Weights of a small transformer language model: ALiBi, a variant of Muon for these matrices.
MLP neurons of a small language model. Each row is named by its layer, matrix (up: input weights; down: output weights) and neuron, and shows model dimensions 160-255. Each number is 128 + 32 x the weight over its row's rms, rounded and kept within 0 to 255.
A block is one neuron, or neurons of one layer that tend to fire together. After each block is what it responds to, as a language model described it from the Wikipedia text at the highest values.

L3.up891 [136  99  97 116  98 125 115 170 136 155  99 103  99  96 117 150 160 140 127 108 154 198 137 167 107 136 148 137 156 114 145 124 151 113  50 115 150 162 147 108 145 151 132  94 120 147 103  88  90 196 123 119  95 150 120 120 100 106  96 167 115 100 109 108 135 113 119  94 131 118  93 119  88 120  91 186  76 151 133 142 132 153 164 154  97 141 175 162 178 127 133 152 124  96 174 126]
L3.down891 [ 83 121 127 172 157  85 147 113 178 187 163  92 114 124 141 206 165 159 120 157 182 103 178 117  90 111 179 130 134 118 136 139 115 191 140 106 105 104 126  65 157 137 133  93  91 137 123 115 141 125 109  71 170 143 107 120 116 103 111 174 146  84 135  62 138 127 174 107 164 116 101 131  92 130 154 181 105 164 102  80  73 104 138 131 102 105 117 113 128 163 151 105 121  75 151 135]
Last two digits of years split after 19 or 20, mostly in tables, season ranges, and lists, e.g. 19|99, 20|00–01, 19|63–64; rarely mid-name pieces.

L3.up350 [134 120 136  80 138 126 101 171 123 127 124  97 136 138 127 133  81  63 159 143 163 131  99 122 140  97 113  73 172 111 133 143 138 221 119 126  80 136  90 125  91 114 130 153 104 155 152 112  58 100 150 154 126 114 151 161  87  72 178 113 146  92 153 147 138 112  63  92 132 137 135 145  76 124 146  97 130 179 134 190 173 120 125 160 113 129  92 144 118 199 145 109 120 115 140 118]
L3.down350 [113 104  95 120 127 121 119 116 105  82 195 132 111 162  84 120  93  75 160 157 102 146 146 159 122 184 168 110 169 165 124 154  90 127 147 153 141 172 135  81 161 101 131 153 138  80 106 115 141 191 157 125 155  71 111 167 130 121  99 175 114 122 136  95 111 177 117 121 169 164 144 113  81  91 140 157 110 161 101  49 150 163 128 163 108 161 177 121  78  95 194 128 149 141  89 121]
The space token right after a month name in dates, before the day or year number, e.g. June 30, December 2012, March 1961.

L8.up753 [153 137 182 125 144 104 112 122 119 112  86 135 172 131 160 147 146  94 119  84 102 116 143 125 120 181 125 120 116  75 181 137 185 170 106 139 123 165 109 129 134 203 141 100 108 160 134 103 153 127  76 118 157 119  94 137 131 162  92 119 132  91 120 188  98 146 153  65 130 121  74 123 195 135 141  58 104 123 146 155 117 132 171 145 138 157 120 125 112 164 109 175 131 103 129 147]
L8.down753 [104 176 138 120 185 129 145 202 133 162 151 135 114 114  98 133 100 128 141 132 101 152 109 153 164 125 128 110 129 149  55 197  94 172 163  99 150 100 119  62 111  58 109 153 156 160 129  93 152 141 119 184 146 176 157 149  95 180 142 103 153 115 145 104 127 139 102 101 131 103 138  93 131  27 108 128 121 123 131 132 161  77 188 116 135 168 185 147 182 118 156 176 118 184  95  76]
L8.up1179 [ 84 138 118 139 174 126 137 166 104 155 125 181 169 151 174 225 143 126 154 167 145 159 106 160 137 108  92 123 109 194  87 143  94 115 134 175  93 131 125 111 113 131 101 144  94 215 122  86  67 165 138 142  81 140 119 140 125 140 120 105 100 132 168 123 160 112 148 164 125 165  98 162 180 105 117 146 195 145 104 114 144 118 153 173 150 168 102 171 190 156 156 147 157 178  63 102]
L8.down1179 [116 146  64 155  95 131 180 138 139 160  76 129 124 129 120  46 115 165 143  80 102 113 118 108 147 151 158 168 127  81 181 146 179 113  97 153 180 121  65  54 127 108 168 152 139  49 141 111 137 103 152 134 215  96 138 104 144 162 139 144 196 172  82 139 133 104  88  87 108 148 138 125 130 157 148 152  96 161  82 136 120 162 109 118 183 114 150  59 157 161 152  47 149  88 132 149]
L8.up1187 [151 128 109 126 110 105 146 139 118 150 120 119 117 187 164 107 101 170  92 131  71  32 102 123 147 117 137 185 136  99 107  56  88 185 113 108  96 172 158  77  93 176 186 146 190 132 143 151 158 167 114 143 133 116 142 172 136 124 100 110 104 188 151 121 132 162 165  43  88 108 178 162 154 136  91  85 123 108 129 150 129 112 123 140 160 171 117 112 139  79 133 183 167  90 177 132]
L8.down1187 [170 106 152  74 124 116 124 130 205 151 153 130 149 150 100 193  95 139  61 166 110 216  91  98 125 172 119  90 133 100 164 148  85 158 102 101 153 137 117 106 132 110  95 100 151  99 117 142 135  90 157  88 112 151 119 117  96 124 139 164 113 158 168 100 144  97 148  88  43 182 145 103  77 135 129 222 123 139 102 109 181 153 124 145 120  88  98 164 125 114 124  96 121 127 104 124]
L8.up1423 [108 117 100 172 118 117 157 130  94 166 115 175 149 152 140 111 110 118 155  68 114 111 126 181 150 109 125 162 161 125  95 122 143 122 149 109 154 120 177 156 170 169 141 136 130  86  89 134  38 157 127 148 132  86 118 149 140  96 133 139 109 149 122  88 135  89 108 130 121 128 158 102 177 202 153 141 150 152 126  73 189 188 180 137 128  86 111 166 157 106 169 135  63 151  78  99]
L8.down1423 [ 84  99 206 110 126 141 109 110 115  58 143  92 104 125 100 204 150 158  79 124 124 137 141 134 118 122 138 139 154 123 141 110 139 102 141 164 115 177 132 168 122 170 184  39 107 132  76 165 129 146  72 143 189 140 125 106 116 195 156 124 103 135  86 123 154 120 137 188 125 167 138 106 152 177 107  84 132 153 144 114 138 141  86 143 117 133 145 103 116  64 172  80  96 170 150 151]
Column separators and year or number fragments after a number in Wikipedia stats tables, e.g. 0 | 4.9, 19|90–91, 1 | 1.

L3.up1431 [148 152  86 119  52 154 112 120 123 122 118 133  96 152 166 128  76 166 147 192 121 134  98 167 110 100 154 104 141 101 170 125  71 140 175 186 101  77 127  75 188 131 178 137  97  84 102 231 174 145 178  66 162 144  89  53  79 124 138 131 113 141 101 123 155 118 119 122  41  94  87 141 157 136 126 119 166 146 107  90  93 159 112 174 145 112 116 113  73 147 152 112  80 156 153  81]
L3.down1431 [ 83 120 150 103  71 172 156 116  86 137  85 121 157 151 196 132 129  74 134 139 109 106 112 136  92 137  87 121 171 114 120  94 112 167 106 156  68 157  93 191  96 117 198 152  97 203  99 100 196  89  99 150 114 152 116 120  52 156  74 169 179 108 195 151 112 143 125 162  95 110 101  94 187 159 136 134 120 143 115 114 159 152 117 138 126 124  56 100  69 156 125 180 174  91 136  85]
Music-related words in articles about music (music, song, album, rock, recorded, guitar, band), plus the colon inside track durations such as 4:04 and 5:19.

L8.up31 [122  90 174 151 120  90 126 149 154 165 179 119 131 155 121 216  96 121 120 174 100 139  82 102 109 127 113 160  78 130 137 108 112  92 126  95  83  90 120  58 169 125  99 144  94  40  97 176 114  97 137  92 120  86 112 119 110  79 143 162  98 155  84  76  80 144 137 186 108 134 140 124  70 111  91 166 135 140 167 110 119 125 110 248 158 159 123  83 124 157  88 146  87 113 124 105]
L8.down31 [155 149 127 132 107 123 208 190  79 129 137  94 158 170 180 163  72 148  99 141 125 137 175 113 121  89 166 148 144 121 107 186 136 145 156 105 107 136 130 207 109 172  70 137 142 147 117 114 152 167 130 174  70 116 125 154 119  88 107 123 143 166 137 135  87  84 108 118 180 162 161 113 132 159 114  48 120  98  86 139 117 136 191 158 139 100 106 111 167 131 130 146  56 110 141  84]
L8.up754 [182  91  95 100  98 145 155 104 128 214 158 147 210 112 171 145 106 163 156 152 151 107 107 172 177 153 173 185 148 131 167 167 124  90 121  87 105 118 180 158 125 140 117 104 150 170 124  97  47 113  98 104 133  57 109 123 173 132  73 121 181 119 120 122 103 100 150 114  92 123 170 123 136 105 122 146 142 180 134 176 128 164 166 132 140 100 190 130 101  79 138 120 100 132 166  82]
L8.down754 [145 141 108 122  67 112 177  94 101 135 145 114  68 120 159 146 186 146  93 135 147 105 100 137  71 121 141 151 190 144 167  81 161 139 111  80 125 114 104 103 147 151 130 117  71  99 138 163 133 156 139 137 124 133 120  87 101 113 123 111 199  70 104 148 139 159 113 100 115  88 134  74 160 149 165 156 142 166 104 104  81 172 162 129 129 102 135 161  88 161 157  35 158  93 127  82]
L8.up1195 [105  52 178 121 103 146  86 122  97 112 136  91 135 150 136 156 116 175 165 179 114 108  24  99 105  94 136 139 106 157 136 135 118  99 149 162 102 101 154  94 199 169  97 152 142 101 141 192 162 111 186 154 124 116 116 112 122 160 114 116 124 101 167 138 149 103 153 156 102 160 102  67 122 149 111  81 164 124 115 116  94 167 114 208 132 151 120 149  97 172  79 134 104 103 110 124]
L8.down1195 [111  99 134 151 109 140 131 140  67 206 132  79  87 170 215 110  70 129 161 201 104 140  60 127 133 156 159 153 139  50 172 180 127 126 158 147 113 105 129 153 114  99 131 178 169 100  60 168 148 135 159 167 105 127  75  77 137 153 101 152 176 114 175 126 120  84  87 102 130 142 136 131 175 142 182  55 174 151 101 118 152 117 113 133 134 123  87 158 200 116 124  76 114 117 136 128]
L8.up1374 [130 143 168 164 108 209 134 168  77 167 160  89 144  69  79  78 112 150 106 154 177 125 147 184 125 153 133 113 179 127 137  97 179 117 164 124 104 121 166 137  88 117 146 178 120 114 113 162 181 131 160 165  90 111 123 132 175  97 141 168 180 172 167 154  97 146 129 139  88 124  86  62 116 113 116 127 155 158 142 194 107 128  90 127 137 146 126 108 128 142 142 181 110 112 160 140]
L8.down1374 [132 106  74 148 121 125 125 153 133  36  87 167 109  95  93 140 148 208 170 140 137  89  99 158 121 158 109 161 120 130 140 134 124 170 115 157 182 148 142  71 184 211 105 158 140 105 182  77  56 106 151 126 134 172 121 150  90 135 130  92 164  75 114 114 133 174 129  80  91 135 150 113 130 110 203 110 125  66  91 157 139 105 163 125  36 182 125 132 118 124 140 109 152 180  65 116]
Year endings and words just before naming a kind of media work (album, film, miniseries, song), e.g. 19'84' album, greatest' hits' album.

L10.up260 [128  96  43 150 128 121 165 140  89 176  65 111 149 162 140 156 140 102 160 157 136 168 123 129  93 135 154  74  70 154 170 134 112 157 124  75 135 150 135  99 118 114  69 112 141 129 160 164 164 134 108 104 103 138 144 197  94  97 130 185  86  81 122  86 120  94 166 132  70 176 192 117 127 104 102 204 128 247 193 119 145 154 124 123 168 137 129 105 159 152  99 197 140 118 146 108]
L10.down260 [121 130 174 162 123 147 153 177 136 151 160  97  90 152 101 147 111 153 101  80 112 117  95 149 108 121 160 135 143 121 103  97 118 131 121 149 115 153 186  42 138 139 150 114  86 206 160 113 126 119 150 141 143 138  78  64 138 152  96  65 154 121 152 131 122 136 173 134 169 119 119 144 124 155 150 114 108  59  66 140 108  68 150 109 116 100 152 180 101 113 157 104 188 158  70 158]
L10.up1090 [139 147 133  71 136 129  97  82 145 139 127 112 134  95 165 138 166  63 110 162 138  96 125 111 139 149 200  93 163 143 112 163  95 156 103 148  95 107 138 144  75 161 145 154  91 117 172  77 135 147  54  51 143 123 128 111 130 128 139 152  94 165 146  92 101 124 149  60  82 136 168 108 169 180 165 109 142 164 134  75 178 104 101  99 133 154 137 139  96 175 118 152 126 109 136  74]
L10.down1090 [ 97 151 122  93 174 142 167  79 129 161 122 150 162 169 112 111 107 103 121  92 124 140  96  85 145 106 183  99 147 112  87 137 110 156 192 173 115 115 154  81 124 142 162 142 150 164 116 151 142 105 129 155 177 101 151 156 114 140  69 108 133  69 138 124 104  84  90 117 129  86  86 150 145 141 179 119 145 152 119 151 116 117 131 136 121  83 115 163 135 168  88 163 138 140 106 135]
L10.up1123 [112 125  94 143 122  96 109 106 130 172 114  82 143  81 145 152 100  87 168 142  94  77 136 124  45  94  64 139 172 118 103 139 103 170 147 115 116 169  75 124 153 179 119 124 131 176 127 108 107 136 129 133 156 149 169  63 144 161 107 101 136  87 166 117  98 106  92  84 149 128 175 110 124 145 138  84 164 172 222 151 163  87  83 106 163  67 169 125 126 141  72 123  59 150 152  73]
L10.down1123 [103 117  76 141 171 143 114 118 159 147  62 152 131 163 149 152  83 127 176 132 116 116 126 114 136 106 130 191 112 196 213 150 105 146 217 125 113 112  97  62 135  63 107 120 125 124 139  87 146 149 133 116 172  74 102 140 109 118 134 112 185  75 159 148  92 148  87 136  90 185 130  88 103 113 162 135 135 165 137 135 128  84  81 189 180 145 146 132 118 116  98 172 161 106 181 119]
L10.up1458 [167  73 137 148 169  71 138 151 122 179 166  80 165  80 150 107 122 191 139 112 134 136 130 178  59 141 198 152 154 133 106 120 158 155 133 141  91  96 132  91 174 131 115 131 112 149 181 189 129 112 153 101 155 155 133 145 100 153 114 147 186 120  77 122 133 135 132 116 132 107 104 115 151 126 151 155 151 171 115 121 160 116 177 147 125  97 123  96 177 176 110 154 160 129 138  93]
L10.down1458 [121 153 147  95 115 190 138 164 144 153 169 136 127 192  91 166 109 131 198 125  98 151 115  71 140 133 103 139 105 175 148 135 119 103 157 113 151 194 114 114 113 166 124 147 146 106  96 199 155 162 177 120 155 162 127 144 187 114 159 124  81  58 121  97 204 120 107 100  82  44 148 146 116 168 126 113 192 136 138 161 171 162 136 142 121 148 135 120 153 125 130 112 134 108 137  48]
Table pipes, commas and semicolons right after a number in stats tables and dates, e.g. "2 | 0", "July 9, 2007", "23 January".

L10.up368 [130 116 128 132 128 110  90 126 154 107 123 144 148 139 174 114 173 146 149 138 104 124 132 141  86 138  80  91 150 102  95 164 142 135 116 146 166 134 126 153 158 176 159 165 139  76 162 188 144 146 159 127 132 167 145 153 123 122 133  52 100 144  98  83 122 150 104 112 116 128 132 114  54 135  89  56 133 114 121  57 155 125 151 129  86 217 136 101 162 153 146  84 102 142 190  85]
L10.down368 [132 135 150  83 163 116 146 117 105 113 152 127 109 107 146 111  99 161 151 176  80 171 161 113 120  98  95 107 171 151 113 143 156 169  90 114 135 187 130 128  72 120 136 148 102 121 181 110  37 141  91 127  49 127 110 160 148  82 213 134 101 136 138 151 125  92 142 145 116 155 158 144 133 133 132 138 133 167 129 153 152 139  84  27 104 123 164 131 104 100 158 119 144 116 121 127]
L10.up1342 [154 145 114 139  81 125 151  94 109 151 134 165 137 174 121  99 119  87 102 136 156 137 149 134  94 149  96 137 168 146 100 183 148 183 130 115 131 102 137 118 192 173 109  78 142  35 122 129 151 187 103  99 171 138  96 192 160 143 148 203  98 138  15 105 145 136  59 113 155 158 132 126 127  79 192 134 120  85 160 136 164 152 161 152  79 104 120  77 145  83 145 137 154 112 134 125]
L10.down1342 [151 128 120 115 121 123 193 143 153 154 124 124 115 101 178 151 112 158  62  75 185 105 175 189  93 130  84  80 166 105  88 120 108 130  78 172  50 170 174 146 164 159 176 166 117 162 133 153  55 121 111 154  77 130  75 148 127  77 141 102 111  94  97 114 103  82  82 110 167 164  91  93 187 112 125 162 146  57 142 147 122 133 119 128 102 154 158  98 128 169 105 100 173 175  48  98]
L10.up1344 [103 127 126  81 185 124 114  93 141 139 115 122 117 153 101 107 131 153 136 188 135 153  98 147  48 161 131 141 197 160 103 168 181 168 158 157 106 149 142 116 105 122 147  97 163 137 122 201 143  80  39 116 101 141  99 211 131 141 162 126 119 100  57 101 168 100 168 166 150 127 119 192 113 175 163 147  82 162 102 112 163  69 114  91 169 133 173 104 143  86 130 137  98 111 109 182]
L10.down1344 [153  81 110 134 131 151 170 156  86 140 162 141 118  89 107 124 143 197 109 147 126 133 111  89 117 116 118 126 145 132 130 116 230 155 122 116 120 121  87 131 161 150 146 127 156 142 120 191 139 132 109 159  51 113 147 193 126 122 186 113  66 144 117 155 144 163 120 130 143  87 129 189 133 144 180  85 184 111 112 128 146 163 125 156 164 157 147 130  87 122 141 119 141  92 106 154]
L10.up1408 [149 118 106  83  81  93 148 130  87 106 116 105 121 143 151 119 178 145 114  54 223  94 152 142 149 123 131  90 165 164  84 136  86 165  82 161  66 134  69  95 121 147  90  56 184 117 173 165 147  73 128 153 129 165 107 148 133  96 156 109 155  97 109 176 131 108 114  73 111 112 166 148 143 157 130 127 144  88  84  78 173 158 150 109 111 170  87 191 144 213  98 150 125 135 103 100]
L10.down1408 [ 68 136 131 134 119  35  75 135 185  84 153 121 132 131 210 115 145 189 131 119  91 130 145 120  52 132 111 117 100 115 105 180 152 122  77 184 181 131 129  81 164 156  94 177  55 120 159 136 127 120 102 126 140 120  92 178 171 146 159 122 119 178 120 124 109  99 120 185 120 168 126 151 121 146 147  84 161  96 128 106 102 141 131 179 168  88 146 162 132 120  89  68  86 148 130 121]
The space token right before a day number or year in dates, after month names, "on", or "born", such as "on 24 December" and "June 9".

L8.up929 [104  71  73 120  80 170  99 141 135  90 110  86 148 115 174 117 114 134  94 202 130 131  47  56 102 127 131 140 119 144 101 133 184  86 134 122  98 148 191 172 115 125  56 156 148 117 129 204  85 132 119 148 175 140 122 120 107 154 124 112 165 108 153 125 114 104  92  55 124 122 121 114  72 188 115 105 140 111 152  96 161 158 182  98 136  94 160 154 111 156 159  91 151 115 138 137]
L8.down929 [125 109 124  71 160 144 151  61 100 115  74 152  74 118 189  81 116 115 121 103 140 154 127 114 158 142 117 117 124 140 109 120  90 134 152 124 120 137 166 171 130 126 139  84 124  84 128 135 138 105 147 101  49 193 113 173 159  63 117  79 162 104  92 162 189 160  92 114  99 123 161 120 162 145 134  71 134 118 154  86 149 144 108 155  78 138  65 131 125 123 135 130 156 158 120  86]
L8.up1061 [170 125 124 125 169  53 104 158  97 125  90  94 116  96 200 207 179 119 146 107 165 135 101 141 130 126 103 181 186 118 137 125 142 105 197 101 160 157 109  77 119 116  87 137 147 132 160 154 120 131  87 146 152  81 123 148 152 111  95 130  81 178  85 111 148 131 121 161 143 147 149 177 153 116 148 156 136 129 112 156 145 152 157 120 118  74 146 116 166 174 117 163 136 126  73 113]
L8.down1061 [103 109 121 102 140 154 121 152 165 121 175  94 123 166  90  95 133 125 178 131 150 134 157 147 130 149 134 125  85  96 131 125 151 196 138  98 104 132 111  64 133 198 129  85 129 122 127 143 190 167 159 164 153 118 159 126 115 114 110  66 154  97 109 153 144 110 196 134 118 147 171 139 129 119 197 136 146 127 130 114 130 144 148 136  85 153 140  87 130  71 143 104  84 114 133 106]
L8.up1311 [131 132 155 141 112 145 164  91 137  76 142 150 160 119 131 179  98 141 122  82 146 151  53  80 113 128 130 143 133 172  86 176 178 136 150 128 165 141 109 129 133 149 129 132 165  68 174 110 154 110 121 121 142 136  84 218 164 149 117  75 103 115 119  86 180 153  81 119 149 160 142 139 152 105 182  73 165 194 166  97 155 160 136  71 158 125 101 134  80 147 153 136 162  95 118 125]
L8.down1311 [147 132 137  90 154 157 155 124  86 121 102  97 126 120 150  92 155 135 123 108 155 137 140 124 103 107  99 170 122  85  90 200  96 194  60 118 138 138 184 146 124 133  89 178 140 109 134 124 146 132 147 136 119 154 122 175 130 133 113 126 132 120 120 145 158 127 141  91 147 117 139 154 149 132 129 162 136 179 111 125 198 119 104 121 124  67  63  62 136 107 148 135 120 157 126 162]
L8.up1430 [158 125 120  47 129  98 171  89 149 109 147 207 138 138  94  67 118  72 125 119 130  76 108  83 154 129 150 154 127 130 166 119  76 155 155  96 148 132 115 165 156 155  90 137 123  92 186 183 135  91 150  94 184 181 124 155 148 131 128 124  89 122 136 127 135 111 146 115 161  84 164 131 156 127 131 112 125 180 133 101 181 138 140 167 127 114 103 152 103 167 144 124  98  69 196  80]
L8.down1430 [131 157 100 167  78 141  84 163 144 143  98  99 134  65 146 148 182  94 163 156 106 126 109 148 130 156 154 151 129  55 136 114 169 165 119 105 135 124 131 148 145 160 104 130 110 133  58 104  48  59 142 139  97 121 102 181  87 140 145  78 173 142 133 134 129 178 144 217 199 157 142 130  65 105 135 116  96 104 139  88  95  74 133 136 131 127 112 119 115 129 161  76  98 132  77  58]
The space token right after a month name or "born"/"since", just before a day or year number in dates, e.g. January 13, 1994; born 1 March.

L10.up215 [ 83 110 151 157 175 153 146 137 117 163 170  93 126 137 146 156 117  88 127 189 127 116  87 131 149 185 103 133 115 152 121 134 150 181 116 102 113 104  96 136 100  99  93  91 164  88 120 152 140 172  77 163  53 136 117 139 158 102  95 147 117  97  93 172 107  55 216 128 156 127  72 114 129 130 117 147 135 124 133 116 149 139 127 110 121 137  57 150 131 153 202 135 100 112 123 111]
L10.down215 [142 180 129 121 167 109 127 109 162  98 131 155 100 152 135 164 108  94 119 117 148 112  80 161  96 150 118 100 131  51 128 135 156 100 118 154 183 114 110 155  79 151 135  69 174 111 136 131 115 175  82 150 119 163 105  89 150 137  94 144  95 124 114 153 157 219 159 153 132 160 133 125 119 133  99 158 140 156  78 115 126  94 164  96 111  99 121 135 150 158 177  85 112 128 129  99]
L10.up268 [ 86 167 119 136 144 153 128 131 147 169 142  82 165 174 134 153 163 129 121 155 108 207 195 165  76  86 125 107 134 122 128 151  40 106 169 125 175  91 147 152 168 121 125 144 142 149 104 113 123 152 125 104  93  60  59 111 182 189 155 112  99 194  97  93 116 165 102  49 109 118 174 123 152 107 111 138  87 118  77 110  84 115 128 133 130 134  64 117 127 151 153 181 125  93 141 117]
L10.down268 [121 117 165 129  76 142 169 162 110 134 142 158 120  95 102 176  86 128 108  74 153 134 150 159 122 102 141 126 131  52 118 116 126  86 115 149 118 120  92  86 115 122 133 136 143 158  79 137  81 163 119 152 153 119 151 121 117  92 136 143 167 117 164 150 140 111 157 156 125  64  67 101  92 136  42 113 110 115 110 123 133 149 190 151 104  63 127 124 232  71 120  85 100 118 115 112]
L10.up394 [ 81  93 145 184 163 108 106 133 139 113 102  88 118 128  75 174 125 131 143 172  82 198 112  96 143 103 120 144  81 134 138 129 163 119 141  92 104  85 106 149 169 174  85 120 113 126 158 145 116  94 197 154 145 158 125 128 125 121 121 162 111 188 101 132 125  71 106  97 118 138 130 115  47 174  99 135 182 136 122 129 167  98  97 173 141 206  85  74 128  77 121 160 112 127 186 166]
L10.down394 [125 154 150 148 113 125 115 105 113 104 111 148 126 135 118 132 136 135 166 145 140 158 117 109 162  79  95 126 150 158 164 112 127 113 137 180 128 132 117 203  42  94 107  70 150 156 124 124 150 175 152 175  96 141 113 181 154 121 172  97 122  78 127 131  62 137  72 103 150 140 108  88 150 188  97  88 139 128 136 135 150  47 169  96 139 129  99 154 126 124 128 126 121  79 132  23]
L10.up601 [144  48 138 190 124 160 148 163 133 101 134 152 106 164 134 130  85 143 138 112 146 140  95  98 122 138 140  87 164 138 175 157  82  99 135 104  73 128 115 111 164 113  94 101 174 175 114 118 140 137 189 150 213 129 131 169 134 121 133 111 175 128  94 131 133 173 136 150 131 191 131 143  97 172 121 150  98 118 180 164  92 163 121 140 122 159 102 126 135 141  40 137 133 168 101 186]
L10.down601 [ 90 104 138  96 148  91 114 156 161 176  95  78  79 122 112 110 151 115  79 144 152  71 112  98 172 158 137  88 125  84 121 170 139 183  46  74 169 165  80 117  95 118  86  99 117 160 125 152 113 168 163 219 122 133 102  77 130 142 136  97 185 164 109 126 101 138 146 121 153 112  29 118 150  87  97 145 120 155 128 134 125  74 104 124 163  92 100 146 117 127 185 127 110  52  71 114]
Separator and header tokens in filmography or award tables (Year | Title | Role; semicolons), plus descriptors before film/series, like 1997, television, Best.